{"n_layer": 10, "d_model": 256, "n_head": 2, "n_kv_head": 2, "head_dim": 64, "d_mlp": 704, "vocab_size": 1231, "activation": "reglu", "norm": "layernorm", "norm_place": "peri", "norm_eps": 1e-05, "positions": "rope", "rope_base": 10000.0, "rope_fraction": 1.0, "qk_norm": true, "attn_scale": 0.176, "bias": "none", "tie_embeddings": true, "parallel_block": false, "extras": ["capped logits"], "init": "normal", "init_std_qkv": 0.0217, "init_std_o": 0.00687, "init_std_up": 0.0217, "init_std_down": 0.00293, "optimizer": "adamw", "lr": 0.00141, "beta1": 0.9, "beta2": 0.95, "weight_decay": 0.06, "lr_head": 0.0128, "warmup_steps": 588, "schedule": "wsd", "decay_fraction": 0.326, "decay_shape": "linear", "final_lr_fraction": 0.0, "batch_tokens": [16384, 32768, 49152], "seq_len": 256, "doc_mask": true, "train_tokens": 223300000, "steps": 7309, "dataset": "wikipedia_en"}
MLP neurons of a small language model. Each row is named by its layer, matrix (gate and up: input weights) and neuron, and shows model dimensions 112-239. Each number is 50 + 15 x the weight over its row's rms, rounded and kept within 0 to 99. A neuron's up and down rows have the sign that makes its largest values positive.
After each neuron's rows, "fires on" lists the tokens most often at its 100 highest values on Wikipedia text that the model never trained on.

L2.gate338:61 47 79 34 54 46 47 26 51 47 56 76 38 54 67 72 48 40 65 44 47 37 69 73 40 28 41 33 47 45 49 68 31 26 58 71 72 06 59 76 61 64 38 45 69 53 41 49 35 53 63 57 57 65 31 27 49 38 51 53 49 48 42 63 45 27 70 35 52 43 40 61 56 43 50 35 47 80 38 61 42 56 42 72 53 38 51 49 63 52 43 40 54 49 68 45 66 49 65 53 35 36 86 56 58 65 52 46 63 53 17 57 46 34 48 37 34 54 46 60 34 60 71 46 58 66 44 87
L2.up338:52 66 45 38 42 57 62 60 59 36 45 42 34 54 51 49 71 61 53 84 72 70 46 44 60 51 47 56 57 35 32 47 52 57 51 49 39 46 33 83 61 45 72 61 53 72 47 91 44 41 56 50 60 34 26 21 50 62 64 43 69 55 34 32 54 43 38 64 41 49 49 59 57 67 46 20 73 37 30 38 66 44 45 51 77 49 25 43 37 48 68 33 28 64 65 33 37 59 55 56 45 66 43 50 41 70 67 49 29 47 37 33 64 66 50 74 29 54 44 50 51 37 43 20 60 42 33 10
fires on: ")", "o", "ot", ":"

L3.gate33:53 53 62 38 08 50 32 70 56 53 62 34 45 35 57 64 48 41 43 77 71 67 38 41 59 47 51 61 60 56 53 64 77 45 70 59 72 68 37 61 42 41 62 85 72 42 48 76 75 50 65 51 78 63 54 65 41 22 61 66 59 41 33 35 32 52 43 77 74 31 51 45 61 39 55 39 79 65 20 34 52 33 44 67 52 40 43 32 47 64 56 60 43 46 46 54 26 57 64 52 55 34 53 24 49 26 44 51 92 47 63 46 43 68 47 48 41 43 56 76 47 38 29 36 58 42 35 67
L3.up33:46 74 52 54 83 65 48 40 57 41 39 70 52 41 59 46 56 60 66 53 69 58 62 38 50 62 64 55 58 68 80 53 27 56 55 44 21 45 66 34 33 66 70 60 51 42 30 48 59 48 55 52 57 70 63 41 41 46 54 30 42 27 41 36 55 47 51 61 61 48 16 36 45 42 48 46 60 75 32 15 53 38 41 43 55 47 61 47 51 31 58 46 53 25 42 58 72 45 58 32 75 36 64 60 40 51 47 04 56 90 59 57 38 56 76 49 58 66 73 53 56 43 63 75 48 43 72 40
fires on: "ud", "ur", "ou", "um", "ev"

L3.gate492:75 36 46 24 23 73 53 40 28 65 74 52 48 41 71 63 58 18 48 46 30 30 38 12 82 43 34 68 46 50 50 64 19 49 47 53 46 48 17 47 52 74 65 64 56 54 69 44 71 41 78 41 70 62 49 55 37 47 43 20 48 42 51 51 28 54 59 44 38 33 34 36 73 70 57 49 40 54 60 43 60 43 64 52 54 28 39 20 63 63 46 46 63 71 33 73 74 36 42 57 57 34 61 46 38 44 37 66 64 84 16 58 67 36 54 43 72 62 29 87 38 58 49 47 65 48 54 45
L3.up492:26 76 50 69 57 53 54 63 70 57 61 58 39 43 33 73 83 39 50 35 55 67 50 41 65 44 52 54 49 56 58 51 43 34 41 75 55 37 60 61 43 52 58 75 33 70 65 40 35 48 31 48 44 77 81 64 30 08 58 40 50 74 55 40 61 49 43 65 44 57 48 61 46 61 70 65 61 20 25 66 56 59 41 43 32 38 30 55 61 63 57 64 43 68 40 41 77 39 34 51 12 45 65 34 58 43 53 67 47 39 26 46 71 25 35 79 42 78 37 55 55 45 31 61 64 58 33 55
fires on: "c", "p", "il", "u"

L2.gate425:48 64 50 36 49 37 59 59 27 58 47 39 46 42 63 33 31 41 34 74 60 30 35 63 65 18 19 55 54 61 53 53 34 49 55 48 71 53 65 57 27 58 41 74 56 40 44 46 89 56 63 54 44 86 66 42 36 32 55 56 67 78 74 60 43 59 41 75 48 64 31 60 49 45 37 50 57 53 21 47 55 26 49 49 41 69 45 58 65 32 54 37 31 36 22 47 52 44 60 38 61 44 64 52 37 42 49 19 49 46 51 52 49 48 58 64 78 83 55 57 50 53 57 40 53 18 10 40
L2.up425:40 54 52 47 77 36 27 44 34 50 52 73 62 52 46 54 49 60 24 59 55 62 42 43 48 43 45 73 52 36 46 67 43 45 33 72 32 26 49 65 60 51 53 43 33 63 34 51 65 67 56 53 52 70 48 39 47 23 56 34 33 43 73 39 51 56 54 63 59 31 34 60 43 69 59 81 79 51 46 56 63 52 25 49 68 55 80 27 32 31 07 53 75 48 39 30 45 53 65 54 16 63 66 45 41 56 57 23 52 48 42 54 35 71 22 53 44 59 64 75 80 30 54 32 66 59 64 31
fires on: "ur", "ud", " in", "1", "u", "–"

L2.gate544:72 41 76 51 52 55 55 58 28 71 83 49 69 35 73 61 52 48 65 84 42 47 43 35 52 62 47 31 38 48 54 38 71 51 52 54 55 32 61 32 48 20 52 41 83 58 50 54 66 58 33 41 54 61 59 48 41 50 72 60 20 43 22 62 24 51 61 64 50 46 30 48 80 32 48 36 75 73 43 56 37 49 50 69 52 35 37 48 06 51 44 59 78 58 41 60 45 49 68 20 59 27 50 46 48 42 29 49 46 51 30 39 63 58 25 20 40 39 62 44 00 60 58 56 60 20 42 53
L2.up544:60 42 58 81 50 37 62 52 59 56 56 45 15 56 54 56 81 28 66 74 47 43 66 58 42 22 69 65 52 44 42 29 41 43 49 29 43 33 43 61 71 26 58 64 71 38 64 21 42 71 42 49 70 28 38 25 46 39 43 33 74 56 52 43 48 74 77 62 48 31 24 32 44 65 26 62 69 43 43 48 50 55 22 33 45 48 12 61 42 41 26 46 31 70 57 52 59 48 69 45 39 39 48 52 56 61 65 47 47 51 51 33 68 76 40 61 24 47 89 56 15 60 66 44 67 41 74 53
fires on: "er", "le", "ir", "ight", "ent", "h"

L2.gate599:53 42 78 40 52 50 60 49 21 78 88 69 61 44 54 99 43 68 63 55 44 48 42 37 34 30 39 48 64 40 40 35 66 35 63 66 31 51 59 42 61 69 59 46 62 37 30 54 80 42 36 70 63 73 50 55 42 46 31 46 55 63 36 65 63 64 41 48 74 36 26 34 45 46 80 37 58 61 32 32 49 77 61 67 37 34 57 29 26 58 49 33 59 55 43 46 66 40 57 74 71 55 66 40 43 37 53 42 57 37 63 43 58 10 45 47 44 49 68 62 63 56 69 59 73 50 36 25
L2.up599:53 45 50 64 53 47 50 53 34 36 48 34 64 53 51 36 38 43 54 65 32 54 36 48 46 60 44 36 61 43 54 59 70 46 36 68 53 34 77 82 56 60 61 66 90 45 47 41 34 66 53 45 53 56 50 54 37 33 43 34 47 20 28 37 73 55 56 20 63 45 52 69 44 73 56 51 34 44 82 26 37 31 35 55 65 64 44 47 44 43 45 76 57 35 49 63 47 95 50 47 18 50 45 65 56 40 46 75 57 65 58 43 69 65 78 56 58 46 59 40 46 18 53 26 73 47 33 16
fires on: "o", "ed", "a", "or", "il", "an"

L2.gate114:56 80 44 69 53 57 74 78 69 44 63 57 57 34 86 62 47 32 46 27 52 43 51 40 61 70 15 47 52 86 47 49 21 35 65 52 33 61 72 34 64 37 73 47 50 64 80 54 55 36 52 37 47 40 00 35 37 44 80 35 44 43 33 59 36 52 51 66 38 54 39 16 47 41 41 57 68 57 22 57 49 47 30 69 62 54 44 29 28 51 25 64 36 57 60 59 05 55 52 42 68 38 46 66 50 55 60 86 48 16 66 31 39 44 32 33 33 48 41 55 49 28 71 35 56 25 50 53
L2.up114:44 45 41 34 31 12 41 40 54 44 45 37 35 23 56 42 42 78 52 16 68 53 65 70 62 21 64 61 51 58 67 68 56 28 15 55 39 33 35 69 30 57 57 78 38 53 46 66 71 49 58 87 50 39 60 59 67 43 32 81 85 81 64 63 65 63 28 51 69 48 35 80 55 32 50 31 57 36 71 41 49 72 45 53 19 63 47 72 57 43 51 55 54 47 33 65 35 39 51 28 53 26 71 35 44 51 50 26 47 49 34 33 49 58 48 67 51 57 41 57 65 54 42 63 50 48 46 23
fires on: "g", "ign", "d"

L2.gate266:29 42 47 46 67 48 55 42 63 66 45 38 42 73 79 64 72 44 51 70 71 16 40 48 47 45 43 14 63 49 53 48 53 49 70 31 63 45 59 34 43 69 29 41 75 75 54 36 66 58 42 39 43 64 57 57 38 38 61 62 26 28 67 57 44 25 53 69 23 52 46 26 72 47 61 44 58 53 39 53 63 43 19 63 40 42 48 63 57 46 73 58 71 49 43 63 67 68 81 39 49 72 49 49 34 57 21 62 44 47 49 46 62 38 37 59 17 19 47 68 31 47 51 35 52 37 26 42
L2.up266:28 57 38 56 51 34 50 84 45 49 42 46 23 34 60 29 49 48 63 20 54 67 71 46 46 62 70 40 67 50 69 49 28 38 48 40 25 37 53 39 69 51 66 69 51 46 65 33 53 37 61 52 66 64 48 51 58 76 61 68 54 54 46 68 74 73 34 25 46 62 09 52 53 57 21 62 28 48 59 75 60 44 40 44 45 56 13 52 51 38 39 37 25 54 66 71 44 25 52 54 53 47 33 12 58 38 62 34 36 38 50 56 76 28 28 57 26 60 76 30 38 52 37 54 71 50 64 57
fires on: "ir", "ail", "a", " |", "l", "er"

L3.gate272:60 72 37 45 38 42 19 47 27 69 73 40 33 63 67 88 55 95 74 79 58 28 49 38 36 39 47 46 54 52 65 67 45 24 71 49 32 58 60 32 77 69 67 45 78 48 46 61 68 44 52 46 53 66 51 43 23 53 44 51 34 36 71 54 41 33 37 54 41 40 82 47 47 44 45 50 55 62 44 39 42 58 52 73 31 31 52 51 35 39 41 37 58 54 37 44 71 61 59 52 41 54 50 71 43 59 45 64 66 40 42 33 47 16 56 78 63 78 60 38 71 41 72 52 58 44 30 51
L3.up272:56 18 43 36 51 56 40 48 39 43 29 64 38 58 50 74 44 47 68 59 51 56 59 43 74 54 62 50 29 25 58 60 49 64 67 60 31 47 66 50 42 56 61 69 49 47 62 41 61 62 58 16 55 58 44 50 53 26 61 23 40 33 51 43 70 40 56 52 34 64 52 43 55 42 65 65 55 59 58 49 59 26 50 43 44 38 43 55 03 57 55 33 28 27 58 16 46 77 89 61 33 45 14 74 43 50 34 49 55 70 62 48 61 56 27 48 39 28 67 60 51 50 43 42 46 37 41 45
fires on: "o", "ace", "ent", "a", "ould", "ide"

L3.gate381:30 30 47 60 63 53 07 35 26 54 60 38 38 71 90 62 43 65 60 62 75 42 51 31 56 69 65 65 70 57 51 53 47 25 69 30 52 60 67 42 46 57 40 73 62 61 34 26 59 44 46 42 56 62 54 52 55 46 48 49 34 37 67 76 84 63 51 82 39 48 39 44 67 18 34 62 94 39 72 53 35 22 38 48 26 21 35 33 55 36 78 41 38 49 51 39 71 49 49 49 46 33 31 49 30 35 45 44 65 62 34 42 58 28 47 28 63 69 45 48 24 36 46 49 60 31 45 46
L3.up381:45 31 66 54 61 33 21 52 16 54 46 50 81 37 68 53 19 53 55 62 68 47 18 48 52 60 56 51 41 49 63 57 42 53 19 39 61 08 52 55 61 55 54 31 42 52 62 44 38 44 77 55 35 76 60 49 32 41 50 72 42 48 66 58 35 61 30 41 42 75 31 62 50 49 42 57 58 53 59 61 43 45 70 59 40 40 46 30 66 60 54 64 39 55 73 58 36 24 25 60 51 62 46 43 49 40 37 43 45 50 27 48 58 22 43 60 91 51 60 37 47 60 40 27 41 49 57 51
fires on: "d", "n", "er", " n", "l"

L3.gate344:69 52 51 68 22 49 54 51 54 48 63 73 88 30 51 63 80 45 60 24 66 50 49 55 66 30 47 59 36 59 56 53 40 12 59 61 36 40 48 34 27 25 08 65 55 34 43 67 66 71 57 54 43 48 66 12 65 38 67 31 46 55 63 58 58 45 50 45 39 66 75 55 62 56 58 39 51 61 33 53 44 54 34 53 48 44 49 25 25 63 53 48 74 67 40 63 43 46 57 36 68 58 31 51 45 62 45 80 59 63 34 42 40 62 71 92 36 63 44 31 56 50 59 39 67 64 48 48
L3.up344:21 74 29 55 21 47 56 43 43 57 65 57 71 29 47 59 45 44 33 43 33 63 32 69 20 37 51 51 56 37 22 45 60 50 48 58 49 69 60 35 54 65 47 26 89 34 35 66 63 61 45 34 60 59 73 39 35 48 47 25 35 39 29 37 58 65 74 22 59 39 62 41 59 53 76 47 63 67 61 56 66 61 39 39 25 26 26 53 30 71 69 50 35 63 40 47 43 49 57 65 47 56 36 30 74 57 38 69 39 46 66 34 33 49 78 47 45 46 07 54 53 44 66 33 44 53 39 49
fires on: "+", "−", ":", "a"

L2.gate79:54 51 39 47 38 56 44 65 31 39 62 79 40 35 58 54 63 60 38 65 53 23 61 68 36 29 56 64 35 38 46 45 57 37 52 49 51 02 45 59 33 41 11 71 53 20 53 47 75 58 61 68 57 61 52 48 52 51 42 47 64 40 72 82 56 56 44 38 49 81 48 66 35 46 47 18 52 49 46 67 53 43 23 62 70 51 40 71 76 46 74 46 61 68 37 46 53 39 38 56 34 36 44 78 39 37 47 54 34 64 50 66 51 41 24 69 55 50 62 40 44 75 48 47 48 44 68 40
L2.up79:48 63 79 49 13 55 35 73 58 52 52 69 19 27 41 56 62 48 46 49 33 77 36 59 49 50 64 57 20 42 00 24 31 42 29 68 46 62 41 25 53 58 38 25 31 63 46 70 46 43 72 42 43 57 50 30 47 34 48 51 79 68 50 43 45 62 61 74 25 35 72 54 49 39 51 34 47 66 28 82 57 48 54 42 31 67 54 32 42 53 66 51 57 54 49 44 21 55 49 47 38 41 31 66 42 74 57 69 56 61 67 27 65 74 52 69 46 73 13 55 65 43 48 50 61 69 51 43
fires on: ":"